config = dict(
    n_head=6,
    d_mlp=3072,
    norm_place='pre',
    tie_embeddings=False,
    extras=['capped logits'],
    decay_fraction=0.686,
    final_lr_fraction=0.1,
)
MLP neurons of a small language model. Each row is named by its layer, matrix (up: input weights; down: output weights) and neuron, and shows model dimensions 176-271. Each number is 128 + 32 x the weight over its row's rms, rounded and kept within 0 to 255. Numbers have three digits each.
After each neuron's rows, "fires on" lists the tokens most often at its 100 highest values on Wikipedia text that the model never trained on; "fires before" lists the tokens most often just after its 100 highest values on Wikipedia text that the model never trained on.

L4.up242:162081173077152168139133133133130196118179110134108074065117151046159167130146158090187150100117136109104120095117130149157055179051068112153110119142095173164177106068153119150132113165095133160112164111142119134107101146137073147159160135133112098146119105116121166038123127135073124122
L4.down242:188129155082172102090115118128160134171172123122190170160151177125143150147157128133100085148113083177109089118128145131129120113140130094093120139096115116088122163137077129099090119156122187092167119140128136109151107104132073134141155178101115162112151068157144173108109159099164191151
fires on: "===", "=="
fires before: "\n", "\n\n"

L4.up2559:109114178134155148079155087111133195169141129088151155174112122069103150094096139051113143150100132114108071152176094063133091122114092113150113125056132155145168124105155160152149085158182190184109155147101140182074131079149120143103181135112083142051147136114168103125123127139076129127
L4.down2559:109097118124114111088130089122141184107129171113107094103110094120099159149125122099125117162174130120118129143155129141162148130098159126157113124132146110112143137096122170136181120088165127135095173085124118084146115123165143095119157184113082091141114105118123136154147119148150147161
fires on: "'", "\n", "-"
fires before: "s ", "- "

L4.up257:140115188055196136126135143129113180135138174138162134144112150114170114122141131126183093161112097113081128162089128061189108173108132160160146075101144164158105140092145143125086111171209137136114102149105091166081160153128121133096062156154151167156113124156087051078138131118134139095
L4.down257:139035111151117165142104122125139134128117129152138111112156148112174061108158139181147147118094133119178119181118144082120053077134127139162106133149169102190145131122122144172118099150092144125122143137080121132133079125140113125109116122140145173080148108150142128063150098146161164120
fires on: "\n", ". ", "\n\n"
fires before: "| ", "The ", "=="

L4.up1964:130122126149118177155148152069111135154057191139122121128110045145193183118167113119108124101098089139058113110141170117081105152143115087083186092101189112121124111101143149091136133090152119115213110162161110149105118146146101158088114088101131127064100138149090083129102107143141072091
L4.down1964:137101111148081105122111171200120203133093141186138120094159079143142164160112203112181154095132116153153090096161138090130078083132150154118166107150150113100146193076134115126173144117174198132107140094082118124174136203147158129085192149113144113156128069134124155146157106162114151105
fires on: "of ", "in ", "on ", "among ", "-", "one "
fires before: "the ", "a ", "of "

L4.up2366:146157128128132113055128133131117077123150156117152075161156167036105089094094126141129092106135134097059091070076149116196096169087076092144144137125058134129081074169089126134151100135165115165060149123104082177112192124191108144135152122148080100094123160127161117109103141132073144112
L4.down2366:121084112118153068109191074144122124108107138109102152123128153123142125140192125113104201119117082130129092154158180113155195146107126099153119088120134164082121122097154122128175125145099176121193108086123142099148137136148100067140156136127108175073062115144198114125119098172111189193
fires on: "\n", "-"
fires before: "- "

L4.up950:148087134126162123107128164117109090115126124180071115173191141082091162081089120152171154133139056141100141095103104082078136156144041118167141150126110164155144158132127105130126062106118108131115138146126148090160114154172104102161155096093156051118135088097109106104173209096151105120
L4.down950:078160088089118180136146116162131183130109127149138078072141094160176132154163119177171157049111101138145156095125118133158094153127135168076166155093113119156114122100168109147099123211111158161154068111088088096078201124131164081124098127194118131095083155115098163160141106149180146097
fires on: ") ", "| "
fires before: "| ", "|", "."

L4.up645:163073099180113170135157117078137077162119105117140092142123089156112109120173143092172093118142121090088122102149138080125118178066193088153138094133136133068134123123146097187135107135124173178133130121104140177140138131165112136098160145150072129137178108076128121149130108164130160116
L4.down645:111110080137141114097148093107111157040152151142176087099087152125045169109119135113104176161119127096097169135163082112146125122154145170124116132140136112097085161120123151162202085087181121172099104095131133120171112129134100158107154143120065162146133106120158169191150126141146128154
fires on: "\n"
fires before: "- "

L4.up867:150130114162137211125121142130096126123130120064169127130146142126140103117134113119149158096111158166117100141062133076113139152137094118161157149142146103121145080145139133092132067122089102102146139138093125111101182108153123154143142124113135162133120118114079063133163186081153109077
L4.down867:113067164176094145119103192161175100189123087180091093076106142110124095116133133106105080094082097135135115136171095099092130128139157130113082098089073095151122108074086095098123113101126166075117129104160127103072066188153124087122035152122103114105146087148096101113137150197180131119
fires on: "| ", "\n", ") ", "-", "–", "|"
fires before: "| ", ".", ") ", "25"

L4.up1411:170125143148124122091186108106153100124132136145175107158123129099180184140119132071156133097080126106105101108174104123187090212074051107079150129124142121144124111127109124138098135141150179133132145134165140236145143142172119104141129086192161117065099140174162117098126109113131116136
L4.down1411:163136160069178172113133124129120185122143135183098146130120129121085100090123071115148084148140080139109181153124194153136170138198227130149096189191177177094121144153093174157128111155175162131057151117130152142150147098075143214131163159161020159156112120170176128167086156148194120157
fires on: "\n"
fires before: "- "

L4.up1457:146100158095137108127114054176131135100107169076113133053120179162108082159186064136143148182086114082058110082114097101120151091127182122188144120106185152123109139120158154134113142101127130113163103161099102135085128175155068126103093178121125119088115108146034079052170157057139110160
L4.down1457:140127074119109116129134092138121148134148127134085067064109169102108106131185125129156084097152170124131122143094165113129130144162080109101027114056094169169089129127085138053173097104150090141124140173105110124129159123143118101141062159147072120108152096112152157126125094154141097080
fires on: "\n", "\n\n"
fires before: "| ", "|---|---|---|---|---|---|---|---|"

L4.up574:147125175104101151108173100072167159091093132113183067145116116040187175128121187147177109089084195134117142074084135120164076146118137128162110105145097156105148128119108129187122052150157124109113112125097089123145151142161084090115153072143071172119093079233084133108183125136114182135
L4.down574:084123169162124129175108111145133124148118077146178138149112157118153135084156093147176123150137073171077136137191104155140118164125115119145093153139193160164109123162135090154159083148116154113106116148167170073179063144176107112111135131140086137140094110086158062159101205202161170137
fires on: "==", "==="
fires before: "\n", "\n\n"

L4.up2743:147079185051083138131131121194121108119121155125151077142114108118195110130165109119119097107104127125126107097107155080132122160130136134133151137058119118145151114088131183084147122113122182131151223107075083134097143165154152188119075145107135141117138155136089084123155150145088089097
L4.down2743:141094073178143122140063133126169076150123147141146125201152148122079146050159108076104131141148135112105098101077127132096146139130149079123187127172117116123155091130169121164154108138084159108104161135083112097111105115073144143095115168118133140122117178074081097170126171124124163177
fires on: ". ", "). "
fires before: "The ", "He ", "It ", "In ", "His "

L4.up541:111128162069136121140112160192116185122090144109094047129127124097161121083181124188136101123179132096092161117183113127116085130107169204167107125116109159175136117126132059084165094120107132073122172117093138165071169162088190125105133094081135101144124139120190119153111108154171092153
L4.down541:143110100183125139111151130138131048118138084136130131103100114161147091091122099042109149135042149064149088170113114157074208115113123146110107194134117113107164128139144169137081172132126110135232180138063155107178125096170171142138112205128177130134168123180119134076145111144125125169
fires on: "'", ". ", ".", "’"
fires before: "s ", "| "

L4.up1949:139077173062128132142087120170076115104152157144154101125140133145104177101154122088116191115111134085100104059099122115114130175117128100117149146104141080110111111146178129116105152106127172087079117103083098143098174127101094105115059163167071100145103130103048138089189142102117099158
L4.down1949:126095107060138060101135146126163146159152144156134093053123123136115108089157181151196127114177157164135088116138137183165106127101075155124118078082145207097102159106119152121132131163112082118090093171104127099084165103075153109110106083196130102128098095121131122082156096178198100101
fires on: "\n", "\n\n"
fires before: "| ", "- "

L4.up2117:144123138055150132134078162181120157108157140047084191103100176170171080168159106136219155148054149144142167103085083112121100085085094173133155094139062149146106142157167187089089127157148138123067131056134056103140115177104128111094127130121142109118136108161107109093175138128102133147
L4.down2117:143133105132098085072118135054104137137162142175080085114168086094144194112083150124129112124150145059131160151169127069077141064151127130234099156124142166163086142095067113130124127129146132140178134135122141135156095182114140106121123105088154092144121146080105108109111128141123135135
fires on: "| ", "\n", " ", ") "
fires before: "| ", " "

L4.up1822:170137153156080143099172065170136198119145101122127205140112111129124112116144125099110099144099123119147131138123133086112148086126150103120096143082098185133144086099163166098159117109208093147161100161128114099154073067192106107108151103118082164099146113170125111094187086170145132161
L4.down1822:102130122103121105149143097079096142136121171171116057164075149114124114088132100051140154131132089098089144116094139148205088098087124120126140145182140093093087141135204102149076112139131156131069182114125136147136116121090197164124154159148133110140093122157168136120123155109113117132
fires on: "\n", "from ", "School "
fires before: "- "

L4.up2698:193085150138106154115122123079167085200135079192143113179123095142147129066125118086119087126137130079096121113134086063089137147098150114135173046103097112129204171138130097163140058138150131199099163103124145161114112101153064143108176129141082155081134119134108110123112144097081125163
L4.down2698:103103047135126120105127075126146094064161183103124069172130161134050126113113114157027106174142124078082143089145146131156092121126143106106121152202088113120076120136149174189159111103153129108130149114066100158111144123116138138090126179148078159153167134066143145237144151161173089157
fires on: "\n"
fires before: "- "

L4.up565:139078103126120131204103072144133114142115092104161119142138145155170147118147157147132111111065119122095094165140152154148108113077105135138185169142081173117096105097116120113143062199155143140161143181175080178086139119118128120111121082111131203050118052147139163082057107081152149126
L4.down565:139093116113097134136112116116119179150099081145137166136140191098112109195083133188126101133143131150156161170148131093077118123112171174122061177117089172161164111154135148163076134118141090165105104127111144077135085109123105147150121098136149082129170132121124099136116161102174165190
fires on: "| "
fires before: "0 ", "— ", " ", "2 ", "| "

L4.up875:159039131089103200116132139139184089068157157089132054108179087099095121111170103159111144137073129106107144096120122113151100133142158114134134117144127130138123109148118145128105082189162117090099188118092100153047140104163091110099123107089142144113122101162093100132126130079105141097
L4.down875:108126103121105117119067074139143211200151068150162151197071124084071117147119158122151131131130153109186130126092121182121153093126135121136127134149107082110157089126173139126052110116107083178130145121080141093106126104079162120098158087108173114150072145177109128105127155145115192132
fires on: ". ", "\n\n", ", ", "and "
fires before: "He ", "In ", "On ", "After ", "he "

L4.up732:149152115143143154096221055114090081119106063119177139123082105137128121135169138107125130102147125121207122134086083130164076085024048075122122057127122149140133066131170114178108102139076162138153116131115127117153085174136082126145113070153161064153103093137066121077115128131106070126
L4.down732:126128128164171083134089161109113111092165195163108095160193110150119093149095141147097113170091113118076088130170159114152119108181171164118124170153143138094077202194058121082133160141128079087101141151143110085097104128109149111108122182116117205108073158090164118178141144128152165137
fires on: "===", "\n", ")", "(", "; "
fires before: "\n", "- ", "\n\n", "\n  ", "199"

L4.up380:149117125092146148077138140142106130172092172164145164134174133110164140128158132142157150120095119062115147149112084053085143129131102159154170159123111128141180167086134136108167160124115115123131074144133129131150167117160116102114166159161122145110138164195095139137103149149114201124
L4.down380:205115117153146119114113128073121175106125100136125124127156115170140084141080138149106090106069159063126131124171091101132089118101109116138140104142107134116126145109158165120177115157102171114119134135101157123117127169144108123094188125109068180137103126130142148112146117119109162130
fires on: "4", "0", "2", "1", "5", "3"
fires before: "–", ": ", ") ", "). ", ", ", "| "

L4.up187:153088149202143103134151155070172106173080095156128192165116138138098169097083177127148160068162160101150132168159129102094157175117171123102239089086143127203163109109170124129150139159125121172151100086176109148112156117144080120188109121089131097141093142079104151155135132056112159124
L4.down187:093114092079086136109142142082158120127182186124115109132062182068131136121143145142036169153140161160162197070055127125106157118094148110196114121143186081101087100128150125093116181105167128102129139119058165152108104105088079099135142137151077098162102139106146125105084127140085123169
fires on: "| ", "; "
fires before: " ", "0", "Report ", "1"

L4.up2045:138054125192096136111105162138111100195117129173130123102123137144171158075113160039192079060127093143137129095151122147126136194137132115175180114062131087124214121128085185078132137153125102099102104166140119110170158175128097114134071148100150117098108098109064079115133139070135155142
L4.down2045:117106097190123081110154142112162087118171125105125094179126154121127124148132137153053092180112122111124172141098121173174157103143148123118077148133136106064098139150143156121143124098136089080069075087055091165150077122132087089096138115169030162091113112112131097150133115150128155125
fires on: " ", "— ", "| ", "New "
fires before: "| ", "|", " "

L4.up276:080078172167074096069114110150157132169095163131153140152139123113159137116144146126094112081093123064161103065195121070135119152122141145106107115138125094148127145152086164149126121149133099128125129142131121079168142142101087101171144116156098162049086052111103046123187104134103182168
L4.down276:145184055138157138106147115167133113130175188104142132160117134120117159108165096098173135153202101089099132126123154153187127155109138112217177174164115146082138135129183141147136146098100128126103176133053123144123115117097124118106123136127149081182175145183114159148144162131127063167
fires on: "\n", "\n  "
fires before: "- "

L4.up2911:158141210168143069100117130106171157133100093146172118150094037125113169092128077090207155142147089139148155121156068064112060065096104127109098096111120177138108161120144139085132121154127143178117141139129166067113164085110095093141168106051106187107149092142148173117084192164155119093
L4.down2911:121089055086095098157110127160100089142137168136095140081138162159101136125137113162085069051123142134105099098113173152165132174137188198124180153169119119083097178119143071170081158138121170082183119161168071216124163124102140167133108133186133070138126141129115072146106110144125167120
fires on: "==", "'", "St", "6"
fires before: "\n", "\n\n"

L4.up1965:086113146097139121141100179128103157145169140164138185140164080100183103151157159141130138125085114112074145092162124102119138072095119208079149140164128193126144200073154148159131091190102158117124143128086076110087113065106103092171155168140137134175213154187153089168160145169115090105
L4.down1965:236108140155165206121122104135149122082172100124154112121154160145079083127117112143131144143135071140139106125125089110128113104096132137133125135130140146141131137156123152124169077176115085097129086132112165111142153149109107149062165046098134222087093132149114059120122098103052107070
fires on: "2", "0", "3", "1", "6", "5"
fires before: ", ", ".", ". "

L4.up2208:094154118150124128155148086121158123171162098089167165145169119088150161127145148169170153110152165144077100103174114110087114159098084154098151092106175150208138072073125100110117089099170098131122112143150048141102179087161129184161158140152100101177108123129122118107126130136121120076
L4.down2208:136043101164124148086131121145074142113143083145089190119095150148133076146097083118104168171150121135158079122148166184158126133094171065155094146093143100066130071121164212172131225128142132119100093148105157117199100104114174125089132130152150111140168100114118146114127177130137150178
fires on: "'", ": ", "I ", ", ", "A ", "t "
fires before: "s ", "of ", "the ", "and "

L4.up807:171102192148121126155150129090130137180134076179079163154114074129172152080113173089125120032150109144148073101171146127127149181120158103160137111070130109181172111114077117177121055118109174127187126121139121113185171124161068174168113134119168156111113152096118145116166135069125131115
L4.down807:085159055134070155126056190115088067162085203136140135128137150141133111119137116140123188123140131099136136088097116132102158147119157116150123163090135114084103121200117084102136182103174117119108076097037112156114157130123108108079035145101114149145123076115073098144126116160095116163
fires on: "| "
fires before: " ", "202", "ISBN ", "Christi", "201"

L4.up357:144098128144101159160130088124134144107178091146170030196136111097099162079154169123093147138156104117121133129130116136174109180134096102075161152099118109129125104148096220137114116157177122107060115085149086089120144100138100119064133136122107110149146131116100137122145146136129146092
L4.down357:153162115147189133136142138128156105052113090139129135153087091165140129115142130107189172132089077119112154115129168129088141141134106145143150137182061098137122140122126102153132085106137062108166128151171124149090117173166038087160178128115118167086171094183162193108087142101155104114
fires on: "–", "| ", "; ", "a ", "as "
fires before: "0 ", "1 ", "a ", "1", "2 ", "2"

L4.up1099:172124127125141065175157136103199097128130085173208118094129112098099138112086150109116204119172170157199097101181130142179127155122098127087155133040171167161128154135152178133123063103103142101084121080168126158089145058158109189141097086092156139157058118135169157178150093119048171127
L4.down1099:137132090100162137137102165183085157124120131099176128141142137049155159149103092145096138136044091153100164112130138087091099126129179100230150175152102106138138177094127126084094203146195094140121080113095135130109124214097118130095131142137121173096149103165090097101184122181175129107
fires on: "| ", "; "
fires before: " ", "— ", "Al", "0 "

L4.up1240:115002116172059111128122117179167119113155161153152103130139100148129103154146126088172118130116148160155067081154128125175146157131174158132146102127120127084127104127127104127120153164141223111130139128088116054098092154107138092110154147080095112120112122138112121074140147120104178162
L4.down1240:133105103111100042132109043152147147140158186164145099124115146125138190054113155108117139096179157126106076102142155141174125146123129193115120149120122096128101146099066148122123209147162125134116114172073107155168135100108170153137144121134116139135108064120116130139148103112129168142
fires on: "\n", "\n\n"
fires before: "- ", "| ", "The "

L4.up2110:149094114128101139153110079091135144126101091121126084184140125092176068107144121148112125089123089091152109106192083162135110144074053184145154040112156178153176152078138146165171097169139131075038133085142182133123189142153116154129172134130116096061213107132152103132133117097105150084
L4.down2110:130112164095084187179133102131136141137112149113112154170127152170095113092070130100117049102109147146102163124132125191150092111109168134108091138142104091152097091086174125205069129103080193165161101097058116119217106161085138070037127109133155138122107094105095085094146124140156085104
fires on: ".", "; ", "7", "5", "3", "6"
fires before: "\n", "\n\n", ", ", "\n  ", ".", "| "

L4.up587:098097199109113135106179126153130189070111138083132108129138134118116115118121079172091144156118147160137106129119099179175083178083117129058070136174085153088144102123054182166099126158114096175138180051064130139070082119154132148135125126096131106107179145128110128102131112133095146211
L4.down587:144111115169120121143141124095119106156107166168175191119122141174070188152124149148138116106125135085110115125121092102116121097147113109161115131116087157088139129085144080118197087120156168178158099172116134136104096099087081130126130146129094239121147093115105125141076154117202075178
fires on: ".", "'", "’", "\""
fires before: "s ", "\n\n", "8", "\n", "2", "0"

L4.up1746:146089126105164143120124188138115171163125146143134179117089133147182103129133155134230156113109149132100122187104108106129107187144154173116096146155182135165123199170126208116097108140105125126171069135132122140129106054109095132136099097115166124177120102133093142126094110094132122115
L4.down1746:127099134145124119106140116095127091023145058132096139128097181132128063137123100126090104158120115130116151194143094119141090161107117112101109131086110107122115086098129102147154068136129140106118211137148144098182113091106126107182150115104111068109084125080181132094160144084091131134
fires on: "| "
fires before: "0 ", " ", "0", "2 ", "3 "

L4.up1866:119143169072172133128175162134106152183122149097156114144129148110185037124146125124146113142125129154122158197137121114154125170107121176147184061092144128156127149145111131141123140153120135115103169124147086165036209126126130135106105168173145130144107114167106082077124114148121145156
L4.down1866:127051121180107175121094130148155118136108139172147084141146103088164128066185127135136129095124086105145098151110113053119084097147131137140147124165124098162144089132111145152151125200090175151091149137089112149129069133106108129109092148107132200099124118149105103091135133095136192136
fires on: "\n\n", "\n", ". "
fires before: "| ", "The ", "==", "== ", "In "

L4.up2436:112113085125100121159094113131090160120133163121091137125164096089156107144140089120169124085105110138100127150147106143170123086169140208171150152127176076117157145117097099153131088163117104041169159135190111106083146126105168082116138103162107165114153111161141086136148072152120106056
L4.down2436:148127103129086191081117155163167157106115132170137147139175070095095117114131133177163107107161143109126099136100052095113170083173138146144090105095042116094142137131106140128123061144174090164102123056134134144147124143103092068113136107149151143099092127107122093145157124100161089114
fires on: "of ", "in ", "2 ", "do ", "0", "0 "
fires before: "the ", "his ", "season", "so"

L4.up1002:166119118165124115150140075093110176139156124128186090086116119165118190120068138174149111093120129083198169101134155176144093133103096149132130143088112138127165074088105115165111036165108182090139129113168109119125141182105110123120122070020092162104110081141142134057165123101072101116
L4.down1002:138162107130101120171110137119104122114102072109215070180139163123193182151122105144165178138128111087124155129115116109117126097152116083108129106125137135142119098189161143174153090102072125143175124165151134066144074130164098163113120136121166183113078122108153077167136159135144182142
fires on: "===", "==", "===="
fires before: "\n", "\n\n"

L4.up1782:107153098169064136161172154067160149113106112104175152147156070042155127109153129121119166120120063189199149135233154184100066191088095132037135136112181134096171190071110172088160138120165150121100167129171112095185124152185171147158091092149133126119148143130177152160165114146108148114
L4.down1782:139118137134125121130097059140140133131107085150089142121097166162166145108102130173108095106129179136121184132105108102158093072162145143151066130137065148147130080190104149119121142147096107143095120077096136181144175128068176098095130189127092137111086128136166154139074091108144160095
fires on: "/ ", "| ", "of ", "200", "201"
fires before: "(", "0 ", "2 ", "1", "0"

L4.up971:094083106172140204119134097176133134143132131115201133155144134071114114088137093098112111099108085078169205175057082165214117082110117111174147092110094102151093110068092138122128127082085118143161152156161123108163098170219104204095183107080061088065138093206110126114129120078139137076
L4.down971:154137128108170114107150156126093097149164150118115089154112106117150084169152109151163134138128130118137091111147110067063165158127131183130101155090155176128152130124143101209116125122103143108090142148084137145088160110134112129149124119144136144144209156053149091134124126167092122148
fires on: "(", "\n", ";", "| ", ":", "as "
fires before: "\n", "- ", "\n\n", "200", "season ", "8 "

L4.up2699:124101124109079130191126103166155148086131074104103131140134091105154152123108125173099104145150119102113124146100124227157051096118119146086137120186049160169088092130111133178137093150111141076129093127160164150107095050132123131158145115135139090127139100167175102072166153117140182089
L4.down2699:093092077119168120128133097086171119157103124117142140114104172149147153115129163095149116105145110178078110066154148111101137117140139130107171119169100063132143182175141120131143065136229144143146196150087113158124152102142032066085163139123121177088115110143102134113118110123146165202
fires on: "==", "===", "a"
fires before: "\n", "\n\n"

L4.up3:109054129124090144106223149147102064159086087117137041162144133172119148097177137065086099170081092081097144085153119110125110124144180156065165085111119092159113102057126117153162128123163120152089118155174093122084148162124099118137147109132106137058126185109139080182123165088097077138
L4.down3:127187117155094205073136074207116141104143102093084143143098157172092120130136142129131157111111132115177127073091153142111105126063175076179144127165061136109113114112131177097123168139126162134164134100094104103133144147115139157134109148061078108160143112138175125138105143140120107172
fires on: "\n\n", "\n"
fires before: "- ", "=== ", "==", "==="

L4.up2724:152133140142116126141123213077124180105125126104114107163163123117153161090093078151129082094142174063112141133092139126087130093119090105089163161146124128116063091149138155119162136118167102132145100091126140114128129155108101176141087135112120092092116105125091098111126199133141074123
L4.down2724:145103090157132096142118102074134105143128135224117099034147144181137159107145221102155129117095178095142091111191181158132121201122157094153090079182148105128151165120104123165181140104139173083172139168176165140109174157178147117151144129111159128162088115124172128109129139110095115139
fires on: "\n", "|", "0 ", "| "
fires before: "| ", "\n"

L4.up969:110118123180133115109083119119100190139126116106090149128100136174175141164157144092147113123125141136125100119072135077111175139148131132083216055108150136160048157140115156098115086114108118019171116137175084095081127137149118091094186125126174129125156091089124108087154101077122141111
L4.down969:098108162182142104141101101115079107115086126128118143127150135121141174138193099104079163077155094143169129095160106126187142090130113154133139147139160117092174121148117124124110136174141098146099157166207160141122146078091127158126180123135121146157101139139103141160151103149117098083
fires on: "in ", "as ", "In ", "of ", "| ", "- "
fires before: "the ", "a ", "201", "He "

L4.up1539:150141110126166141165086105156148127123164199095183099171131138029140141150132128161126149108141164145093148146116128100131139105124077150101152117135125112098135125136155136130117055146112175130122096149093081185116153125091178124124203105118130164105166092146122137150129145114159129100
L4.down1539:137128113113121125089147114069133136113140114152061102130102168140166178113122109148149105167110112132126137102132151105142167147141178123172195136144077135110088123103108106141075174179102099093132132104114154139128096163158111124148160119088106125178147111134093100045133193128089229071
fires on: "3", "5", "9", "2", "1", "| "
fires before: ": ", "–", ", "

L4.up511:137128135130097152115142141140157147120121092171163050121129078069195165148082098144087162103104147127140108150152088080131055067068124140107120069091084190139117108110156095109158111148135143173117142149122148084111118126136089147089172115122106129120123133131114156040096159113145135134
L4.down511:090136089167168133141152120125142128120139136100199114180149140154159185068140131166170106174107128188113171107133126138084152114129086133120129115167097140166098171184074139174120077107112177063129135122178146077165126167118089089157106127138172129124136099094134110216066188105150151141
fires on: "==", "==="
fires before: "\n", "\n\n"

L4.up1328:113120151100146166093189133158132134150131086172126122061128145150141145091079100105147156089165184129104173099094088137100095148108128145133116116083134086104165151072121121090108116097096122171122142103071103066145124110120179128119112152115149108133128180121129129072153148058118093188
L4.down1328:158108168084133119136095120077144189069123141104112118134114119091084096130160140178095121130098101125168112155099123124191163164209128119186169171156173119160091150185083140136130086086162109139086174088136107101099154124135104179178159096156125166162140158126187145172124081191092140120
fires on: "| ", ") "
fires before: " ", "2 ", "| ", "● "

L4.up2592:123114120128120142130159171131178103140206105136132090090127120129132149104153139121163120089086096133130093044130123159159134204103137132093180195079154096142072107143145096149155082226127117122149144143147135139068153080135114161147151107136156126132064063124175087135111138025184115122
L4.down2592:096093096178179145140121101154108126164130189163175123108196127090083146134171119153035124189121076110120106142087128175135106136154114122113118108182157103095027088126106212070099138128105136103169122113086121169062130161175165134079126125128124111100133133135155085111148159157147139106
fires on: "0 ", "\n", ": ", "| ", "for "
fires before: "| ", "|", "— ", "the "

L4.up2994:145092102126062152125125123148129111128128130163106065099129102134110167050080107041153188121108124164104098088119102103119145125129155139090156175134099126149098147113117143063088125151144107108096099101136166114131156128130155155070154162103091125151104145170094045067170161041119111146
L4.down2994:115122138112100112161171098104061124178081146158125107105140131194114103107077167149122105093138184147089138129148155111183088105113070173156144089122120115125127136110050110092169100127096106109164075124070094123144142140091092129134095133154038108132155093098141120091168098126150209099
fires on: "\n", "\n\n"
fires before: "| ", "- ", "===", "|---|---|---|---|"